{"n_layer": 16, "d_model": 256, "n_head": 8, "n_kv_head": 8, "head_dim": 32, "d_mlp": 1024, "vocab_size": 6521, "activation": "tanh_gelu", "norm": "layernorm", "norm_place": "pre", "norm_eps": 1e-06, "positions": "learned", "qk_norm": false, "attn_scale": 0.177, "bias": "all", "tie_embeddings": true, "parallel_block": false, "init": "trunc", "init_std_qkv": 0.0396, "init_std_o": 0.007, "init_std_up": 0.0396, "init_std_down": 0.0035, "init_out_by_depth": true, "optimizer": "ademamix", "lr": 0.000737, "beta1": 0.9, "weight_decay": 0.5, "lr_head": 0.0106, "grad_clip": 1.0, "warmup_steps": 303, "schedule": "wsd", "decay_fraction": 0.648, "decay_shape": "linear", "final_lr_fraction": 0.0, "batch_tokens": [131072, 262144, 524288], "seq_len": 512, "doc_mask": true, "z_loss": 1e-05, "train_tokens": 1027000000, "steps": 4011, "dataset": "wikipedia_en"}
MLP neurons of a small language model. Each row is named by its layer, matrix (up: input weights) and neuron, and shows model dimensions 0-255. Each number is 128 + 32 x the weight over its row's rms, rounded and kept within 0 to 255. Numbers have three digits each.
After each neuron's rows, "fires in" lists the words (lower case) most often at its 100 highest values on Wikipedia text that the model never trained on.

L11.up649:071151153138160107129152125108061150114052110116135200125164130109117147086151158162081113111133064134102146086147101091184163147114131141119147122097138139190165147121155196109081135157185116113129186093159102124151157084109162131129064148119135140087126179099100112155106097149072108100083163156120122178093111086135155096100095138122164159152131068095076155128090177149172124070177180137081113109146156125153110111083165139185119080152139139052128121113163145194143108167163105122108167106129176089157147093135181145158177102142149138119104114177119124162158156085123109214141068110093138117092123131099130146152142117148157095131106215155140149113095091132095125125140116132089097092130101179160217061125150159117084160103145142145111065151137173149167133089107103
fires in: "to"

L2.up972:100161115118142089100091086122140142112127123085145138157125071177155124113119190139123111118140149102155085147127104140160115082107114091125143139098139118132155122222075155126147071142126137054103153185093188149151172149104136086121116116139031074053117157129162126137144132115131146133116171178145170077164080165185131157108111150182104104067167136097137107079119125100150105176172116059137151117114157131099161112180159100112110134184156106145102095194082209180109105127176179094176137146072166134131104172121122145126126110085152027149109181150075093152152140116118116151149108098112177129117140131161109181081124125137127146150097144095093082121102117116095140114109145172167136072115133090122090137120153111148135072151180077160081132117120144130161047132158099
fires in: "made", "make", "get", "among"

L2.up807:077141155133141142102111099130107144147107148106184111111095041106168114122211196212090087093082151173140154164132098132072138083149114125121165132148098102134086143139069101130107102157157105106091111145119133099143126099114174091092080125123127104131119182150150158118128107119135125117172137136129085146091119103186083163150164168128133117139094104102164051111151155161113159081162085093123093106141118110117162075117087074104185062177133100115129059094134123117160144096117122160149161097115190150171187139161144122095127186109196123133177103217128143135104129131161189099161183096121113154157162141175122141118136085085158127107112130188131139093174143076098091164133126115055121124163175093101134189108145151153082121087081161130151086131129147163146119114185106
fires in: "there", "has", "it", "its", "also", "therefore"

L7.up533:063150124186143126110165088110105134135117149121122155173110121095109148204158112160021205117128179159160129136077129098093107093142158093158204130115113100160135170109185089044117176078138131145133121111162114114066135139097158114149143136163129180127138105148104140152074137164099152117068143106164092183168120049154058126170119126103104114111118092203085111094159100190130134159108131149088120125150149120073131103122161139097195115145169169120192106089134110138121100131117090101159104124123103119088112079088117120129130161096131123139126140123149107093140144154130104159136201102125098107167145152190115128103102127067131110181164150162144136111166123076115123179101161073132116101143175078086163157088146076101055135117136151158176127180112151076157132150144140
fires in: "it", "later", "he", "additionally", "they", "also"

L11.up711:138107188179169143109143087181049164106124095112161118109073096122133079160149148112118178118060125137122103150150115147169126116098094131095159153135170141139180186123126159096130163140172143158143108120143147092128118129122127041140134124097159117102076148083076103191169069130165116099087133123168154206157129124090124149178161152154098065137163112110164083071127136131053138073120160160093146149137120174173135126162120170115139122120135083086170138128219136157120143098155157063105180139125084115163120148122115072098110135036132093129161128181139124170111131109113137144150129078138150173120102136096076175112104096201100162117125138081171151133144131095106116138072196100071107110182160105133160145126128131102122153121201142110130115153190114122125071105114106
fires in: "to", "enterprise", "not", "should", "protein"

L2.up286:062149135145121107144215150161136170096098137106130141117105107115168083073150157127139128103157135137115104101144129100090167067119093091125121134067142085173180073083132168095118169129099191103115142107181114140107141162056165126121099138134153021139153043130132095224162099095116119126115152150156154156098104096173126099165154079127157146158086115118101074095197083102136114105138117132150116116123119173093124105136111098161138121154145126014126089091123118155109163135158140154162139114167124138169141143103121151120143127077160121129156169159118104167164154146177107116131106137073135077180140167105128131107092152105076156164070149170097132158137155159139074114141123136128130107178091160053124173117107121133134093111146093146114158118087104150227111181172115
fires in: "any", "or", "such", "either"

L4.up686:116097133048143071143153100087101124142114094118123176142111131150127144083118128152085090113154097151172102193144147156197143120097108096114167140161151152125171109213099154101044170175132134103131178081093145139051113146181132133128108128084147102118117174121156164173126168108135176121104144108121047148154160149120126083126063154127145080184174134083087086114105147110122105102171075075081152100120126137135189111151169140084138125132078120150131122084195146146179141067093153109149148101105165147162104167106110140133122125126153140102091057186135042145135136066103161183119105136087115069152123164103144137131184129147094129138122136206141128164148133118117130141147085090146128119118196137090181132132142123188109127112094117086152092122128126151173147085165081
fires in: "this", "each", "that", "free"

L2.up188:154137156085167133127133110079164102124071090128145106104126154112108147125152070193079164133102149201165088117119119137128140092084095095122146153075114128159167119093095166106149121161145127125191164135157138076101149110103158105093092073125104111126146167128068113130165136123110117145147125140161152122101139069136114151157103148097081112159118134154140154170122108115139099051145117107187091062138114101111195110128115147121086124183121107152125181059209178083138133145154180131095090114149200156151130096171135134150146107120129105142086108131130089126185158111147119104204132157146125134144141121120124123136139149138146058051106158193130034078173092140065101151091149104135141205196138099053172126155094129128129066081160127079150122129141151093107135149183144
fires in: "of", "in", "finally", "quickly", "respectively", "thirty"

L6.up502:145128106135186118179106096151166091109118036136115106116108123155124100101142119095124168120114148171128040107141132154255096095103115069168094144158162082141161154190138158105122112158120140152135135154120182160113114100094118132102033104106130091128116087100151159157141135128073163119152132193173123119109159125113125052113076184163141139148140168171130139121109143114102116131044144103095176144060100164168138116183169095159092085129131171143092071098133127182103216153116121134099123119101131126143126092122089196097116129096173099201104122149099117148169117112098070135119072108083108183146120137080150170121103137177113137131086177138112093085132106115114153128105110147124126098127185160144178105145138140119139109113141124143134117145155120144179069132109182
fires in: "made", "built", "that", "making", "make", "giving"

L2.up518:083168121104140119103162126113089095133093116069096137122064153119116121201103110099103201134133100159098124107118128111129158198100126140096123143167172071180119115127155110131128191115129179093129132083133078088083134184101068075133115112133153121132168136160110069099112105122088096154061151178124176107077172102159115026204144147145121148144105132172110122168132123088110101081122107175085161105141157145175111106095117105126139127110148160128177139094121117147150121124105106151117111153073148188086086172156125155100132143163149150090165087067096099105063165104103137196151131121162136136174133152103114189141168183135105121146120157195129144123060121115136107159133098107096113133137124095074188168077163128179079158121121185144182094143111165084137154091158130
fires in: "political", "social", "arab", "condition", "national", "cultural"

L2.up334:095130083091096133222209107086125147106138051101111151052143134104112129111095132170151182080103075120175102077125094196132118141146126146150146158157062166090159066144180114137092078148157118139078136137153134136144148122157191114055102084142108100093130127163159180136152158131147125129140130117136146140114127144135091113178118129151074115138200135064127091080188150120142119114090108123167108107133148056140113113109146110162148172101137137113143075110152148155139093136091152113151155082119158116123173129169138123171122203048135159095119124124147117150135124110102104128175172108134103143105113147115157134139055061078099166169159129156196123113055076099194121109100125082153133101168158115136136082113088094151112169153128153126085114133095117116181142189118146
fires in: "station", "name", "club", "stationary", "appearance"

L6.up750:128156113070107154079155162203099128146126129094127143148098081161144085142216170166128142130150087171089168108166141137117128061139098094097098134175107151155210207077106183168107054143089138133123121171135092148142065115138159120116095118120140095093111224150115039122178123159117147160147134177095115149150145153153154126178039096123124153134102108114167177082170151113093126076171139064114134132105131114070089098129113126118140128054143158132114105147129135157120167136131140148169142109124117099136092102131119165084108195127184098156094147123144136107121155177150086144162137090129166145163152172084113128147150152124109081140128175171147127094087105164130121149124131132153126160164094138106152143122107168144046148110111140096125170138056085175109104146074117
fires in: "than", "later", "earlier", "to", "since", "as"

L13.up951:208105127152129107156199075085139198103135077179106131183130153084123136164148131146163182115138148116178090131134114131135104058109151127075145140107184098128111149103083108056115132140202136104089141156092134139137155170103145159173126101130121130125123097094149104175129125081066092129110166126159147123099109133106082056146152090161165181078142107102139124139113077188055145132168100154080140121124112151132160125133108142150171091104116111103131128095132123144148145136123101137098142153123073103142086116133060155132129126123122114094079117150124086183052138186036149202088126160141117184150199189124117146103155103148148138146056090155079154137135120211114163133122055093098090124086145194131119153123106123101156119138152153125115171134065137133132112140129148
fires in: "an"

L12.up872:151089121091108179178149105117146124160144146128130127115123076085109118144111099152168122139167146142119091154108196195140125113207092094126144129128153084128136138131137082102207153174097157077136151143142131117141126126148204158148126103099092128120143132158085107172157153096099101152142126127102173166127139142127125142115114149128129109106088106156139091121181114175141147112113135156166150203151079151127160097128096072108097128159082059197211138066116143171110072115151143135126149126129084167121139109134079066187129116144141099084142171180088114119128145117120092068161096088074138077162132186184132190103096137086081125094047079105098119104163139121130072184152140109122126188151130146098187152102119100140119118083061083121098167208080117122156126179137131
fires in: "and", "or", "but", "was", "least", "still"

L8.up839:161166131160180089125146093177104126140110126057117112158117095086068142135125167121110086146084139184104130157098091150133182129112121122100131139108166127138199149144120151116072123140143124137094087131150107132085136094102188101090090098143144151117118123076176155109159110082119087117112151164225087138135138063100167115125164110106086099146123143097079128140109163122161090156168109099109138070181210217115155129184189137153135105126120174114135065065118171095116114177136134108094121084130174149103106135126096084100136148102139141101134140159087091120170145108113140065104138125135136162168156112103115154101135098130063094097112162193136137139130133150100094142130082103161113113166151159129137117085125162078147138111045155118227173130128128120122128228168072
fires in: "of"

L2.up527:060113114163111103128126170104211130175130104179099190203133101195111171075128136123100076104149089111124176132125139173115152076091145105114236135100077079102121155104158148085118171150118132131144147131090132104093165108125136106187118150100113078134093093167162133141104175172149145139105144126104018167098122066119097073185083127095133092130109126140188143092115167136146136084073068105173116160097089161109151110081172086124156100151106122107156106142164166168126104161122157121090152117077106167126129134112118120096146163121125124111139145133139109178156136087123137109154104140063159143131136205132064138128126176171114116127146147127113124165121167092083110122110118132135149068154159166080166114125097132087125126075119163115094115118109168193208123116155140
fires in: "when", "where", "if", "the", "that"

L6.up699:075091151191120125124140118151137175201107094178140146159104046122095114084136120130130092147136107092131131069115112130113167084092110158136154132171094098122198119186118133125144140097104139100111115112089104152142160133101156120143107092110128099105137169058086122103181114147173039205126139127099154173147113119158116084206138150169111134121173135123127165179131081164126142103193128135086158137118145235110122110106083121152119159198128131110117181100140135175148085141161185139125107089110114110181106144165158100125141123161091147175117134175109123121135171151111148125168128124061084163155098139094125157150097118063163130172125178100120131100041154161090081123158078132102123136153163089099177155122102109170072139077155126098072111106117121123132071093144173
fires in: "and", "0", "the", "or", "but"

L4.up1013:080125103115140038127149198116121107164150147112154122146088177129052180078117113164106123128131103174149143164136177150176153091139079102132154139101235117142170105106128097107137179141106122135146099091111091122153150178073120126124136173135128121119129143176142128142130123137136159123109128174102050167119172140144131128107140136091108129181092128133187103078156071082080061038135115106177130103128140156126094103096100119125103074134119123140136160065149195116174115123128128125079158089099144173145103129048043150175124173161128121160136124127126109130158159114073166136117080130158194161163153152124111101112155107121136166115103162197187110082107098141142090150199102102167109102139141132118125191097117143164078086128174123157141182130126101124126105180154127
fires in: "which", "that", "where", "what", "he", "but"

L2.up189:170083101080110149152161103174124163139145087096120130084107097083093150126160113138104163114060155162167027087134082116197125155091094112147204144186099130150140144165113149105076123163091143083132109151146153123122154111124075111078140057161042167045133138106151165108116147070121116159098139105159175126131097123118118111102069108122112129137167122098141123130189154116124139160144150108097152151116181109135129124183155073150157080168122186148147125113137112088163118165116175102152151196131125160095102152217133136105120148016072120145143125179129121169131135139123110102158093117146137145148086081084159166094135070165114115161130127148142118113125098085151161096105083150166128153088134173169125144118142155111154135150079115127147136147094101111190086114144059
fires in: "coach", "assistant", "lieutenant", "commander", "director", "chairman"

L7.up315:115127078160082151133076071148115115135137122115114128115128082155152064116154112152127122118136104115141099123077110193178075086110135090128159154103085146143151090097183163079088133120128122101163133144113144137104162137117138118137118150142096083120123160073083084130097124127168110170101169118099077120091171065207176127150096080129118092122124120092171157130169129187118125099098153109115105140093115099082099089177111147161130116128112172107122088201117116129113107141151171094102154138089141109172132214149122197070148135084168101160194150146142153117135174153144065101136107104097141096153168130159125168097052120078097144132083189123147065175059090092130104122144141096101135146140169154122145116146152243078127073123169113135154164133187129128135164177087153
fires in: "more", "very", "only", "most", "relatively", "so"

L13.up129:119086157182150097140149111079156153085117112183106098136168167061123133143151122170128122135090108151196108155097138131117125109060135128085131143123136126128156080095117158152118004200121123079129196136082131093169104130150080156145064123094122131118078089100129125150117151118087133120144148118149060177186063114164181105153104107147122092152114161079155108097153125106125157140143132115124166168130179122138096106176130091083181107104106180100112158090141114158140067115145147118131185121178104117170098138131141169137178131100127141130106140197166115148162094135119122125139122155146139122132200163124110210068129086102118145090100126155062133172155145121109136123120113181120118172143121137104080092142121128109141105119050189217129125103120126071159084111198096
fires in: "was", "as", "became", "appointed", "being"

L2.up116:152167088110126120147143174093099133112088113157117014099105154167099162102167121162107114141120111154168112088135072093148124114128068100113121136110116127175149155146165110117092136145107178057127169127164190171133128146151119088142088104144112131140097158110086130192147105099037070146142135123177122180141148117098112128116147124124132088119137113112084141153097136071093179082180109117113107141122188145100132108145076137078171133147163177166141121133087082141176172162208120106136107138108112150109106135142126148135143134037114161155110119154150114135152116182102107123089139031170126141156163105062126234145134124084132115177204066153116150123155108155153116188121113169119128181066129148161078142109149135162130103094086174114088142151126143146147118154163143
fires in: "by", "the", "director", "chairman", "imperial", "royal"

L8.up386:135122080139166163180131116129151094163118100124128131059105145126143175148110095091142125126087124168137102096150202205142116135141117053170174146118131095107092115079139142116105127112152115148115155170101172172121118125131116057166115074146138097200142161101120145127170166152105074124120124133135045165157129100168133091148148126052117093173095123122138095109183095169129180062127130092159117151101146175187124100063176160093110090100160200100084176101107088174122153166127196112129172115156084148159091094103142185080129144137225084173107166164160069078113127116129118096122129059126156077138101143132145140125130135116139125130124178170136122187112108133141134102121133057190121124141111163146114160092141153072124141131131117147132162129096127129166099168090164
fires in: "he", "who", "and", "that", "she", "very"

L6.up32:179047136080182134126128165132166044144136086165147095173124109145126117116111141150143118111127108171137122130153114129179123060120070151084105148150155106115167144080122096146140093127140156143107172162176130195144141098178139110142142067138123134061168155115170148110105119127076062168109149105141106152114144134170072153163146123075046121128133134079102114109130156087034132099153143111068147143124078157168144105141094088138119094123154137111096169112187158165112120102145163107108119147139100116162146094095097121071125161149187123178146113106142120138143145081103095102115096078067182135106174159075127155128102158164121116218148156176208126151163173148083120182134161133117106108055159160129060105126171098131141127108100156176092159113170112101133116132127092
fires in: "by", "under", "the", "first", "to"

L12.up669:139109141104168109161170120107111119134103105059118120188054125093097084101255091067113113108125148137158205157148142125123112144134085139146201132175150150112155131132144143133088131146111093125107128184159140066182196136115132124169146119161084133080175163175155182104134112138111115140098124161109132131145122150184110099090106101084162198143126138165110106131141133126084179113145127090100122142094130122059141111112049128123125149149158110156189169157108074173157107193176082072100111144102096171164165081160204175101164134101044131105103126173109114128107096098153125124080097094104156153132136156090117097154144134133124138125123098134137105116130144101133133180071152143139130134186135152130167157150145140084168084082141056098143161178130132150147093111145148
fires in: "in", "on", "by", "within"

L6.up551:175099115105141200124160124174191202130093126132165125112128169126088167124180086166114104128148087161148147117157117165186174148050153077144162136084101106073108139148150098092133162095115118169113104166070095141142098129123118056097117116048086102093149176109128072123131164159097137153092148112080107163153101128151179054140131109152092143148150153107158134129151083147077094068151116157084119158109133160170140126124128104129124105150107145105090108127181115089161114101150158100159161109113120165133093217151130114075121178060171123201174078116124127114123182063096069164095146164137150113179102088114149122094090145133128160123148178157193150148080134149135107159136123062142107115113089142112131116146165111108153095129071108121117144090102068147176123156092127
fires in: "and", "player", "who", "footballer", "cricketer"

L7.up769:126163062134113095110174121108150124144138111105185144112116146134140144109134151146071134112128107152131116100120081144135220091067137145150233141099109075112190119134115033043096140104126117130137151126131102122096098104101168162050113148149093143100135140093153147138171146064174109183113137158174088145110126095123127139210113167139112059132128092144166153132121088173178159157155092117089161129134156175123162102087167079110142124134147166130113135082129109101193161162107182111105146149054059151135107162166139114130098124128106116133121192157150112095149122134136116175157139117067153102113212170120090129117164069122146087204115138128125144150116154122129101151116136115192150091143185076090115158107115141131133086097167120111147102151109116169190102147143093
fires in: "one", "each", "two", "some", "three"

L11.up151:135187079130077122138095130129103132150058143087114179139083180132091095184134203127090145140101136062134076085120067105102114078113069123047119145135104131147130111164072128077151183131169135176153063133168163062181140106110131141152165126111131178177134161139181166150143093135096157127110127122160130175127121147165127123189122096133112171086100077127106114175110140117071115170128114136089135128103172121092096111122148146103156145146171168110151149067146117120147146155117130137117076157129123144095169105127169155130164168089162122122051196138123096113116108152129114053147096110099167136165127116127106145117165152102129110133108119143212091107148140160104135165108188162082105128185137140112184059144104121105094118079147153096131124207116209130111134180135163
fires in: "on", "in", "march", "april", "july", "august"

L12.up831:122161101071154178118176104129132171128124135107092149107111151125072148118208119102123173120160123211209163114153106133128168134102131106149169135142140138156129144112082121130135114129150146108093148151106178055120077090130146135145136143119155119156092166119113076151139157109068132154075130132158166106156123168119136105152151108145087126175142137103106110189203086148127132122096162168154130083112088166110120115157088167107055162133133144118146123100083137149146081091088155096111159145109167138096061146162144127115149148027177170153055149127129084065106121122174144127101125110169093143109147108129112151124135079166047104127121150131181100147158106155159080163127105117103151173197123209101122056117154102143063127152088117116097161123115164083166136095213159
fires in: "was", "were", "him", "to"

L12.up633:080166104148113137174202166128097167133136097145134106161150141138100158046124133162102134106166152120149137146152143107113141056019106139080141144096177119128092118117136125112041082192200138152114164131099137098146076157079137124069116090194086102120164119105099120152143125095105206140138128121141145123162168172139139099177101116127137183089094134110123126083100126136089083135092116115116149153154116089158159098087113174124155105106155180140126135105192091167127160108132167148154102152069115158155177106178096154156109137134183145138107110132156059138163159113093104215146132136131132193124127127077106127069175157116056070162122141114101111104106123156163155082116086112118141085121152154154176172101054142122099088178146108148152140099106165131174115152140140
fires in: "the", "an", "this", "that", "from"

L8.up255:118139110153145160194182133155104104105109097120125174096112126104117120174135091136152086130102106206178156152140128123146132126148093117104135143122139084127088154067141132113102072137139116103134201128144201119125068156076120080157098139105122130093128112150112074115177086085125082172119157148165121152150108109119094086142176138169083062058066113115134129118158123184159132104155099116201128179134174149144098118117128169103150124094123134106144128122123157111114070112101152113104142104123120147130141150159134183105139144100178088191080140169149060147148103111142080131174129147132130096179134149161124199102155095115131130189102094174076140074127189062155078112166157041075143160122173127060135095134091161150066103117122162158123172097074146148133071108153174
fires in: "it", "s", "also", "first"

L13.up246:101154144125131094121131128067101166118143134163079151155116132067110169140112165189182160154081122112128115094102191171152122119091157072073161145129174136127127155067177166147147144145121197097123140101146133099142125076108125111170065110101113127134142094121105139096139149091083152166159118135103154121163153153184147099136061165180115163143112104111143139129186146125066116105162098149094138139107175102149146092149140131136187171114107110116156101104104100158147102171099081093104158137136141158153136116146123132173162114114178140124054132190065144104168161154075102114073128100146171115114158135183094175088131095070072103104121150117131141141019139126161163121192107113137104167160140130088153170159054110115099062121078068164158099070155094081130156155158160
fires in: "being", "be", "was", "not", "been", "is"

L4.up721:097161097121111140132158147082139136116132098136141169085070118182139107117123123113097187119053076112152169119102145065172081094155113120052148136111120129175142170119147128080126123151122153147119147095167153126143130132148162117141091125143151108166103122163124147219138108139085147111137132111223112125102167187099112147125160116126102096091120116097069058144134132128100169128181114069121169161145103163085091101138139179155130106176166123123168083088136095146142150219154114136137125104121112128123131096133149132091120092079134104237145119055109096162079124140169064161124147135118219142150177152142083103095115091107122144124150116129194137069120173164149118090134136120090115149163125170152139162123088109112107094149127177180076077077130120146179061104162109
fires in: "the", "by", "on", "release", "released"

L4.up207:151115160143135154127123082181128124094070154106102140137135061192114081085131098146104122138098144178135051137088113126128081132121076104151112144097118099129154168134155132138147141205123209147163195137167115138096085035123148065117111122085123076172109112139143158173129179072129108133089122146121105173105128164139110128144166179196082070100109117125101112089124152086129168073148181117107183127079127151192130103158125152161172124135077114196162146099138131106159168109156133104160122147149136131139117208137181117177148122076247104145162078179129087135151109161172101108143124139126146167131085121154135137122087133129129085129079116157131138120122148117231149151133166141096110108127145111074118112105127122105103117096091094141143129173142132095143088094091112
fires in: "to", "not", "resolution"

L4.up970:178129137163111077136178117173110111111092128095075143146111087158160122108118100116159152134126126204121106156115073127144207165134139141124209126149193091123180143159143164050108117164140162077148179162159116129117106115063154118132141096150110075095164189060066075092090089135109134134099125108170101188134120109143137142118168165128125078095167135108097146106147177107143117075109127176103173094140210175100122089104073080167109132110096120162127170134134105122140133116163137096101136212116126186138139118164152113097114159129181144183101182188090037139123120137079133112136138110131099076146129148091097088111128212153142090155108135170199113118131129115129116134127132143159104105170118081082131141094139116150147105106172123166126137170156102131168116079134099
fires in: "of", "archaeological", "imperial", "criminal"

L7.up76:131166085062132061122085150092147186110094119162105177205102086110106151103187160150110136089106136135175113156080120150127170100090132180179145154109121129150188143158133128073121198131143185093116135170141150112070128135126095077161105128090121109146137078141070090142170072141118099210106144071096119136154118095152137133128078102136090150175120135106139128090159151120095082081076128122141119126122087193128168107143137102105147107099110168112128078131146131215145091127137159155113132122133124171209136107127185143132127107144255096142165188111141099117083166068125138124122125102130120115153155144108100181141119138168111076092105159079124101117148125150161104146107031119110127148130141132130121133114136115136128118110101101095082136124094169151163122175131193
fires in: "or", "unanimous"

L6.up885:123143125145115156156124128139092128097120058064072119153132082167156113119117146127131169128126087148128125096130120106131138098080120130150166138155152088134176139086167196083160139150154128154135164120171060153114157170165153149110043148137133089110126141184102116150092127081113166151151142104107128105120131132204111134139095173152122148174135154054133124110159131122051127085158132131165127149054128062124166098167114149131103084146141130097105128127191128193104109133094160132163120104157127128186128127111154107122124110145174148196100055087161159184105160091096125112101093146096148197178117153078176092137160150219103168125063152104174115066093126141130106096118122098111094171202121137106158074096154125104120099116157073151088135137043103154130102148135183
fires in: "to", "not", "by", "most", "website", "since"

L7.up300:115149083115087055086140098085161113093128160110147170100089106140096142162172166181066167105096141136177117147116160191132169126150106072121170151169124140168122099162141146078133135125142167084133127194112179140134104147112165079123053126097133135138120118102100123160154135118102115162135144165080137145076133109136135072089073098137109127154097134087144145165124153170113142119136130095072128129113095201107126092191102114147135122124121172097189111144102095101108178155145177127120128106079102142194130214122162145174129146158222121180170163188152128086137140173141130134078180117098144118136180108070110179138102139116119175096090169163160010135141135184092103117126112147131128115179115159088146144108105121115106061060114126151130089120157124105117095129123124
fires in: "were", "was", "are", "been"

L11.up632:139105125124106121120147021160103138108109165150111124142117136072056129100124113113153140144144101187116145158124111179123139107075135112060094129110168084112186181138155134072124148097106166154116112158109137153160131133103194229141199097192108141159158134122089111138137132144105143136107129213110109163159183154147143117139167108076110100153125125136126116158110108107114132108143162134124133140100131172123161093139131149105118038159093143138100139082148121114144110134140124210080209098083152155142079147044125124120158137126176084135153133125161134108132103139060052074136064099140124101158125147128110146118134120101080106184074156158153140255089164118151103123170112130141143121104165148094120096050131128117091161132079120155098137135133110147093122107155129
fires in: "an", "was", "the", "became", "and"

L7.up38:035141149123128205125185060123115110148089137119126153118077129125136120096127087086101137150114181172155154120111177145111157048148112145070179147179128066195192124119125070127115115063135123136106121152118066138102147162154132151103084091125158200169147145068149123135141118107121168135058138114145103138086124093107124122160092077127128161157150123106143145138097080119135149178183089133177161124100157140096111107126107112107156147131141161126133117159118148119147166167095190135109118123103107073140153153105138145101112179112199144142140110176196149120141118094100108139116170079127109127108161221069124148134106088109135121181116116149115129129075069136146109130107096139084136042168083106069141204106142160129127155114074116110189185159100131150114082124122176
fires in: "later", "and", "or", "of"

L4.up226:135074185091081137107135097155101094184135131140171097152130147176129129094130057113113141132125096130174184122141178116092235105078107128099148141075169152131149121166147076116147170171127165118208165154198102118121159177106102150092094126135145058086154113160185124177074167092144096156104133083103173131090123119134057071084115119098152172100119098060179125142108128115180092084155148129157101121092146093140106105154122174088164146131146149078127134131171145155155203146152176107086157125120114116086152160110167136099142089121113121150141127143145115116123169145135179195129171088092160087181170142118109153158075143132146117140146134108111143073089152144141088128099132119123116113127129105061107105077148158125108080073159116083153121120080122132178080095178101
fires in: "by", "the", "of", "in"

L2.up169:136112146191099120104114094107147139166110115154236176077089102148056113100160063149127173120099131163200136136121104183093134118086126100127127162115181117140149147149180138184067123121097173121134124137144195066141132110112084152179049105115078132086110154181137121127170050095148136144108126196144075160077131100102124110074121138124128088108098146125123094150157147127083134145125119143132133065072166080175104099107182147048102072128146136123138145144149105152131107156146158108107111167109131150131085144071124183137143094086187105171118116164138092170192149111054153106139169109147158169143159130127133139079121115150101099114094235149125166163095126106139117104127094117102136098124138126117113146103099136112109115121096147213110140152150118078130138105149121
fires in: "was", "named", "born", "occurred"

L13.up468:120128161076155139098092082134108196096103133137125170106130123126112173137103148187090192131147132143167144120166109119195199108132086034095149119137159117169109158130141152103084141134112152160201136157093166138170129127194167128122075130109126127124127169143103111103116156099151147138121145150144160157102144104167101171134154132114186082151154132166106160153090125155058154089149153139069132129102064082109163104134112113178115074108139141122115073145124119066100092129164122105050137185087075128158130150098160136208147107090175126160076148137146104159100199152111195146147165103089179163118179148138118126112115112159082202094138155102128077101072077090069091160107151155089137107154157146102138122073116150131124103081085082116134129129089146099134128164171161
fires in: "was", "ll", "since", "been", "not", "were"

L12.up474:120157100104107116076148108109095134158152091091108124088125085123131114135172162135117143146101138157139149115145072105147102150110146159134181123127183105152138098147130152105140158164133060070130151093165143103180168111051156191138067133176108140130120112111109123125142115085148112135121124123152080132176115072087124054124218086094141152122069119155095141133142132168142088094183167182097162148095095093118112092090135107128127112125113164083088122098101144134116140156145184117139096145101101123190140148118122164124168170120147144144105192137183173082154065108083072069125135142134110134150234158136146101131171159130067059177109156150164098174101126086171072122110177147138130170138191139169127113126117131088151151085137096111143152210142106123156113185123206
fires in: "only", "some", "more", "two", "most", "among"

L8.up145:161138080141121151151146156104124119179115051131090107100099113147141123135153135129112164135140145122108106114104136114138139073107120131132091160105122092137110088137147115074094174119164141128113161091111166144135093215083193136141092131107114093131144135133192069142092102118119151211112134099206137115130136076133176095199152118147063111028135127132060104132141158129118124090087122129125145080119124156147169115124154066090132127118112141107161144057170095091116167123131118161113086155131112064185127075174087173108175153159132137128121096125184119078121144179097104132137097123141119045102125117073128178117165160159113136153123123197167126157102200137158109166092175099179109200120174126132156101151130154152136109134168110135110057117110111109217133180165160
fires in: "s", "two", "most", "other", "various"

L11.up530:084185145170142110125089116152108178120105152138078156148140097114092104121134107141155170153132141167097127137132119122073138139159088155125151135120142107145144210143138149103140100190129075086098135165073101091137134195038108116139117164135090142096123164105102108133132111184133154114093131088114210141106134086142123134200118126118165142151155144184074167146239086178088125122179122129162118160094175129171156077118087097128189081118102200148151127147093117102129106103117199179159104115116106131119219155138101099144122105117133127114136145130146099140142126103168147166123143124106138121110116175170134111087117114135132119139095130153133121128000134109053103082101091074102146144142138150101166092139130129048089103095138144169155132129123163165192152153087160
fires in: "as", "had", "and", "also", "but", "even"

L2.up351:093087166124161117129083119117135113154083110061085070189157115171040089096163119174100157093147108125175091164118201112128103126141083121086151154136097115145108102149143147147121149104136152181110133117128169123095083103168184040115082110119124082127092074168165185158138133051150143146081152176153118130175165153144137058114168183106097135152167114086117124100168132126080187094091170122118124178116136096121156110111148123129135088087092165103120114080199157102140151139123139121149114110148100158144101097112177098144145119136116120088076093155187092142107125224166136128168118114066211152148144124088089146123138111089059150119174128148158109113136127104154112115133114101118137144144192145110149069131127129151147129108114201152149129100145136164155134072128191
fires in: "station", "yunho", "carvalho", "stationary"